From a checkpoint of a small transformer trained on Wikipedia.
Training: a variant of Muon for these matrices, 161M tokens.
MLP neurons of a small language model. Each row is named by its layer, matrix (gate and up: input weights; down: output weights) and neuron, and shows model dimensions 0-191. Each number is 500 + 40 x the weight over its row's rms, rounded and kept within 0 to 999. Numbers have three digits each. A neuron's up and down rows have the sign that makes its largest values positive.
After each neuron's rows, "fires before" lists the tokens most often just after its 100 highest values on Wikipedia text that the model never trained on.

L6.gate415:506576466534507499466482473528492546504439474475478460428536470438497467506566431496532476556493557548518459479532480487508558502528473471527503477523509512466473566557429547519496544533565533441539462453559576486471580530540515520505477548467492525489501470558526418491468480497497504490530555532465496483498419495478533432443522511491485534485485522507625438540463541484509474465414520503527557458453540491503508462548581510502489517442477475507458421488574529496541482565531524453533512493488408466553497477447527469504455491513461411540546437500446465475433444575482561536
L6.up415:501497480486505471479492551552528484496471584517528508489433476436523522437531526487559599530507575469494491482495481529464498506419552494537534508484522477581540488539477492597547516428500512478475512490444413451449511539508407547432535571469494481504426520566541477460532436497493510501509530519444443452471452522589483547542445487496497414528413507448486527487523585516537526491489455452540504499542509479502489537496506525477496530519484490449518488512507552566589486506509492446456502487513532485462471445439452526484467497501460554495569513564487535521413419523457565545
L6.down415:531543450515535538460467516544521509512456545522470464515480508447578486431554504494439540552504533469493538516520492472534540555465517487578522455479589520495491501524462579547470538449521429511480515481537514507544489500487459488480467529434498433503516516535436459450406428408507501547567510530452463522448459489519503501456487485509500490496508563514570495538488435542487486490379561494475512442432511484503568481485546517531470576593503493526492532485490501477495450428521448508469526505448432482553451527430490480496428555578413457510530491506460453493443446508469542488
fires before: "1", "2", "6", "ro", "3"

L4.gate339:480494493478487473484442506491539521514485482486496569506503476498436526531448549487493507482443502535484519493518469494559534430569517513471509511403538491550443528513558424461552458553581538489461490504537492525458493480485519466450508463547525546530513617556533498489511509426492515530499514506497500540445501544506528466504462606527412557470503473553534486536545528515472488614443537526474524480490516462502594505489447430464493531480418516540520467483413565470443488464547524506411467440540544518491482545481524550427499476433471536475500548526450574495465457493500507412
L4.up339:473522412468551452496493464456530523577511526457502620481542509569500508482478514491523473459461436505488476394585462442551505374478498530431522524465531414453423505515480497456567448545498514516503476508509514557516550536491528538496502448551499542523489544528545525542518502424454539484510494473466429490473457512526569518521542499551471548527507509530486469558526516500484504565440539523540453478493476468466495540499474425449541478486495552561542531451478477519487525492454500473493469396526517504471482524476525506485442454430506564513506525464524474442553475538505527387
L4.down339:519518519526542436596563495567498512487497510523523489506464547554503454469523462508507428540474509503409510457497530501595517534520514494463511451591482524504422484505446472473499538451532522547573603580488506537534507425525491560477495501428532474519470405525442466516492542498458529435475487511510474492497517500460527477524464514570526539490454526488473545491439558520451465412520573520515605559453407487463482491498449477504516493546481500548463504508551395465405516497513468472511539504489541470509516477501547540463488546546465486488479476515539556460534478458531444525
fires before: " |", "2", "–", "3", "6", "\n"

L4.gate464:531494489478540523443509544574507466526491517507468512524535497433583438496499445572501437377458559475481521455550517496489563481475502421431464534434589558556510459508475496574516485543541518531461507533555387480453577567535497530487498539517487490549465527483527457539536550466514466515495503510474501531469578454526516507513503463467470526509518485574545466507522415497470470519509544411569490488506465426478512473563475401470496496466511480505493489495472460495548450521465438436514539457474457511541428563489477534561513508520491510481454485527509428488456443502488543506
L4.up464:471426452481520483490481536491481509490399493395446549524516478463541465502492485506514441455472606514460456472488526520533518453447534526526527561488526536457459443519521475506610489519516492547518469490544416503456542583499453563463512552491519401566517578496531497541513465496455460493456498544527437545525452481550485450474527500490497527527431518493561487463524439518472479528466524529543523534477464452484519505491510451515478547457455446483483512446490434537542487553445455460506566486453548501503433546517513487509514525451448549435406481544490498474482443536532598467
L4.down464:513509421479507531543588511564503530458522466476462533507497516466556507459461520478516512514427498480475518504489482519544495474529474455508513499557498495511469487505489548497437514500579457413551646481542523565484536465471419529430475517496570540486440450428574525453460485521602515566529565493529456559463442508456477485487479447459525505537543549518438490475479551486450597507502514503570479536542472535516535535495481484461485468481512487524450469575530563574509451497458507519446478477518513582501518471508530501495615491542473508442501492483528472498541524415507513477
fires before: "5", "3", "4", "2", "1", "6"

L5.gate337:467457453452538480556571565486497470521517489513471467543494512474470480452519484527452463544529474466505603504540461437479524479492479530534521469476460464481496491482478427468483476477479518440621436611538455513564553494559476535509462491549434461607527483557508489527508439519485499474538541440508542486462489489544538504499461451505533545499453516464459528464480525512499478500506579436403500486534542478487479521478534532506547469464476455539489506542566483549520496538469540528489521416440449449446556512458500471499510508477555522446512509507495438593481448468561505381
L5.up337:506459498460536554439591540478553471507444497568586527489579419462467477476545521543461579467500527476498558433530444470491536499526405509515486518448443493488457453510442402456514465550471524438555472566499500480499536536535480527571543541534501516559457505437409577538546513471491474481508549459505475510470564492561529442479524456443538478466487509497433481474515512553529542513490550477462481488581498443529483514571456490465506475455525486482511523465536502530565483531498515538465497436463543453474477509491472436500525550598545448500502488518463446505512442486497511462
L5.down337:586538450525539525515524520524505514500499509533518498430479493493486527455487558526394563392555542469466469484480390527469491527550544504521490499520505504546446485468491448461548459518539487458545546522534496493558509441460514522510427531549536480469444506523475472467524530459542538486495528465478530489493459490547433521483553477535480428512427519496500491455469441479495533469508585446434534504578535486428517488566538523506605424574523534499496527551504527555503593536491492479498562472452477554549428489499477470545469487522583487508477518461446501516411510517505429509
fires before: "e", "ing", "er", "ure", "ures", "ive"

L6.gate161:527478513483509510487502513468494501431459561489495508530494533484525495534534472565478519554465487449427500525483526471462503446530471523454559585487545509463506502593508410498512485574553531466540551501491560600593480510500469497473448386504493625500522517499553527507443432517479473490454424510490499465503491474557567566496572504519507558468483462492496478554436479517511507476464436506441517528472504410514491520431418456539468500478478459508466498544486533465442494507570523566432499482470473484537527503531475544503474535472415523471458575537501519524466507544543553458
L6.up161:549504517551502468452460424475511510521509539483485560405551514471566469512552508488512489552494583466478438429563521409524479442488477546537471583472517420508384530542477481550491488530567479560512555451573492513476495513449523572531445531463429497532529469547588537521478511487556467506476498535431458498504495455513530539465584497473511508495489522474487479490520471536480498475500522466503510499435500511464533522465571489498466424491567532532512506491552581525502433466501455412508490437499560554425574522516504487453486484473524510556485478515510547521516519442499495421
L6.down161:493515441511511520573606531553559471462493459513496553516509474548465460470495473408456484498471553444478399460579473520488485524493490427507443537473544486527505571471495535522471520508537543513473574454520486552522515415456497491532461505385498502542535466437518550465541458565539571493507483471449432525584535447452502513492552563475469518539575521547484498475492512515488453480473494505465472524485474551462509529519465493452470487520519518505560509500487465497447387429517530522539451495470547541463477410509569483512474520537484461496514549562518513445536462466579485504
fires before: "4", "6", "2", "°N"

L4.gate472:526488526475489497510474496536516506517518447489451540489540535466454489492541495518479462509468530478522486472568467546475490564513401485531482425425478466588467514489455497545485467562547471420521487537489574452464537465484466536502542462441551508569502511558458518506461545490476426445483555440514515502483510501453518471526543474533592484523539553453530449465478491494526529534483506509571508478457544497532430492542571495511474476498569497393534488459581523512540450534441515435485525531546467501547466487447501483585560422487437560527501492469554571442554505529493574428
L4.up472:495494532424460465513532511538431544435446488457464520478569522484510540463526504472534557453445501496493489497499541476472538603487499481532452432465494459501463518525516465530526491482538500442500450542529582506418482490537440561533532473433497440521544544563499484515433449438513499442478528486526507464489486539486456469522432443435502478524492448505526504503570495510488459513494520526517545515525524558465485468590510540520573549555506459465510499543524528527554486448465541513522478522468470501537475525479403522576612435528434530553484434520483586444493466469520609504
L4.down472:472424509574472488565448501516563586467482545466494550477455532480452500505498534536522487452503466494517508462469478519509437436462474523466438407488515502507527532498475447448433471482504503474521594491532480495547527551499413513533463470486443514490469498490596549501523489524537544480446457581476478594478528576519476496542528439451488499502448476570491404521485486525479501478503514520549482493466491540511579456532509527526484481507470489500431463489471471562561459542485517477428521472447454522473479542499461603508572463455385492513474449483536526540416477519533540525
fires before: "2", "3", "4", "5", "1", "6"

L5.gate57:416464484481507439450543500513509510594502483477533490489403497512511528466503481532513533488607533438512554419472403494591542523493502462557572494555489455465504531505552524528531499461493473488603446535559507503413521503529443491447482526472512502542491416500498475469499501457507473518566497504581540475488462484463511584501496547532524489523580467457460497504539512554535519557458491483498499473543533532439477458530566504536488453500548531532532454544507505477514425520513503557526508513488488536469478584414528475480479498551472566479569487442547540577479484548533459468
L5.up57:552520509539485488514546541454560527515466504532496534414426429443536493515514582532572559461505536440535487564564375540589476556427515512522485435466507550505520540579478513513507487503506525503428495505512495498434526531571519574508527509496499541470517472500459491527486545554518510514443498498503535533467467483567539471437507527494501464489494417489549517501520554483547499430534528415437470482539528487482532505491488503491468563552435483489509519592547560507517435493611519506446532485533596502512517499524442495523430563519483511542493474480517559539514506495472468535
L5.down57:508516511536467565511615505494537558532480511474420559526487516504493481435428565482484516468511532455475502580471469514546498493478528487490522474488504438516495496497488501505498552432472524488497501575502480472461555458477518476422452493501463476493481500588475467500469428518500500530444508487553503484480506482418500481546500472426493620485560461505515438461560508476571461506495532525444428553485536538494448405465506528468461433519429523485418548466526528475483425481482569496543448572454492471513500401517521473537506507536539470526540479567464521516532401572513505512
fires before: "ear", "ro", "le", "e", "ing"

L5.gate16:540424562550526565479587579496492504501486484452499526418521504486502533491506520507520611518521455460499471538490453504501537468571443565507544557520467482446508509514488575549516525452428463493572508567528497501485481477517439499510407459549559573571474520546483463522527499423519501506466490519502488529479543572458551518459570503529473513461497433456536552440438497501547484468494548462500461436534509528462503443478531482464507434534469411477541485507528529550440485497532537502485516524537499519523409480435520418538534438537549504476507503486482542500472423510431513534
L5.up16:535483499562536543471557589431447509527536579524539518422501499437448484534491526560509572514512461506499476538500444472480503476501451522534530518486524515473546506442450535532565538444470537460534494538562478492457499454592463529487437477562538537580492503520432455547499472410537428463464447592492454562471522569475557557502563544468474473476524479473589514455465491466506514494446558453455492467620506502462494444462529501415471456546471526473527521507500524484518483544492560482462520486469499526544480508516511520510520428517525534447479466527463521487491440488480450519
L5.down16:465512424499516474591537510470480472507534566475499540525454502454476466519534565547489481522479498501505543543446449494460538471539566468444439480527483481440538515499499454485497573471539561501495547545540531432531483499582455589522478470485443476588565487570487487481485449491503501466548514539525513495475535477473500525525545517509493458450622430500498536466470473591489430488445587503517478459566491498472526455521490577442487437502510503481508533567490502477545454447529515505554581481453520535468467516514520570512554466477584456452466455505453450454489561454456511482
fires before: "er", "ing", "ulation", "le", "ten"

L6.gate467:528531474503504490533535531516507529605505532478445483544459525541492508500472481491528484481511495497463448491522464519464468475522543536480553527462567454518515496498552496586534445606566507506552490411459540491456464518481513472539434496505492495516470437480532562472391489520526429512489486402500470482446518504528566506468510546443449534442518455525490528527578495503468500492571510522443438457544453509488494437502539475475570525533527436472530502473538575476491475486507600477618438532504466499528461476512493481472505448419514477472567530485543494519585453430500453446
L6.up467:574507482510524526493523518506510521633506543505461500496489510536534532451461445471495483474522491485449458546516479592555488512544476540514530478481529557515465504508501514516500447536491532538514513469460506452456532504581534513522451516525511492547501457471498548505448526455557494472464508358456488485537575552524525568488486524486520467457609457513481509519567463500452507496525490537476471459579498472452498496449492468477560513552468493462423504449484500500501488505458632482577400566506485474523529420502527502478509495422485483486565515497524445514606412477525491473
L6.down467:506459543458537459574584505499546566588475496588453480507448508472485496509440547603539484527434551473483476476463395453505497549498479505467457461515548474537526563526459517404574436476505589491469529547484548492514542477596537522518469521565544455488491501477442521489457581533524459502472555469482518538521553560532434476522494509469493449525498460523538502578465433482515515519507478535532498534460519504493541496488554455511532483516492499489535517480519513490425580557465453559469488534471570509562477454482501528495488461585487518553533516585481503530475497498513474468
fires before: ",", "–", " |"

L4.gate229:511559470492475531471485530501506477507503469477467476484495473475551507552516453497492499486541424421480520554484466550458490513501534483460471509532400499546445558470435480596518507501575473460529539527551455471476467516480483515519553528453511572505542401481372536544421560511434562523526544507481545491457507506438504475542479451494422506505468547443503521473472548527471491462495553496522470513491523521580491447463518537436538500522541524517526564520497498470564498506470540529436509563540526546513491493404519519507567490536404496502539494500428513512387490559483501574
L4.up229:503431528486509512541520479546516501467462535523487487502485483507516630498583495482473409524502505452483526446511549554360505493501505531520430410500463440413472527465527515485577526586562384475476556519463499451522423437468442468489461541504503456570519484439493412514459466482459462543548455556549516487510428442500532498502565466489489473527476503452529470484503481473463477491547504546541471465489471492484472483537508530504502477528487457503470451472527482557620480453514472514503497506468451561507535478498450471484555554488509507526490507517476542501570458486477530486
L4.down229:580599473504470543505476463505474438499518460489462518446387510411481417492427507541518476436552484478504522583492527587548445514535514480480495577467509572520537458570541479524453492515505499515488500466494514488520452508465503483472536500461520490573500485480485537521418462529494476512531520511515507500544475569545434476463454451453543549551461500487546444492479449430406549524469499410527504485505489542501481473499447451434491526524566476540468491488520373504459533526441508544452487486492493455541511462423524439460498510538442467428517519534517507464467535499525501518
fires before: "0", "2", "1", " |", ",", "."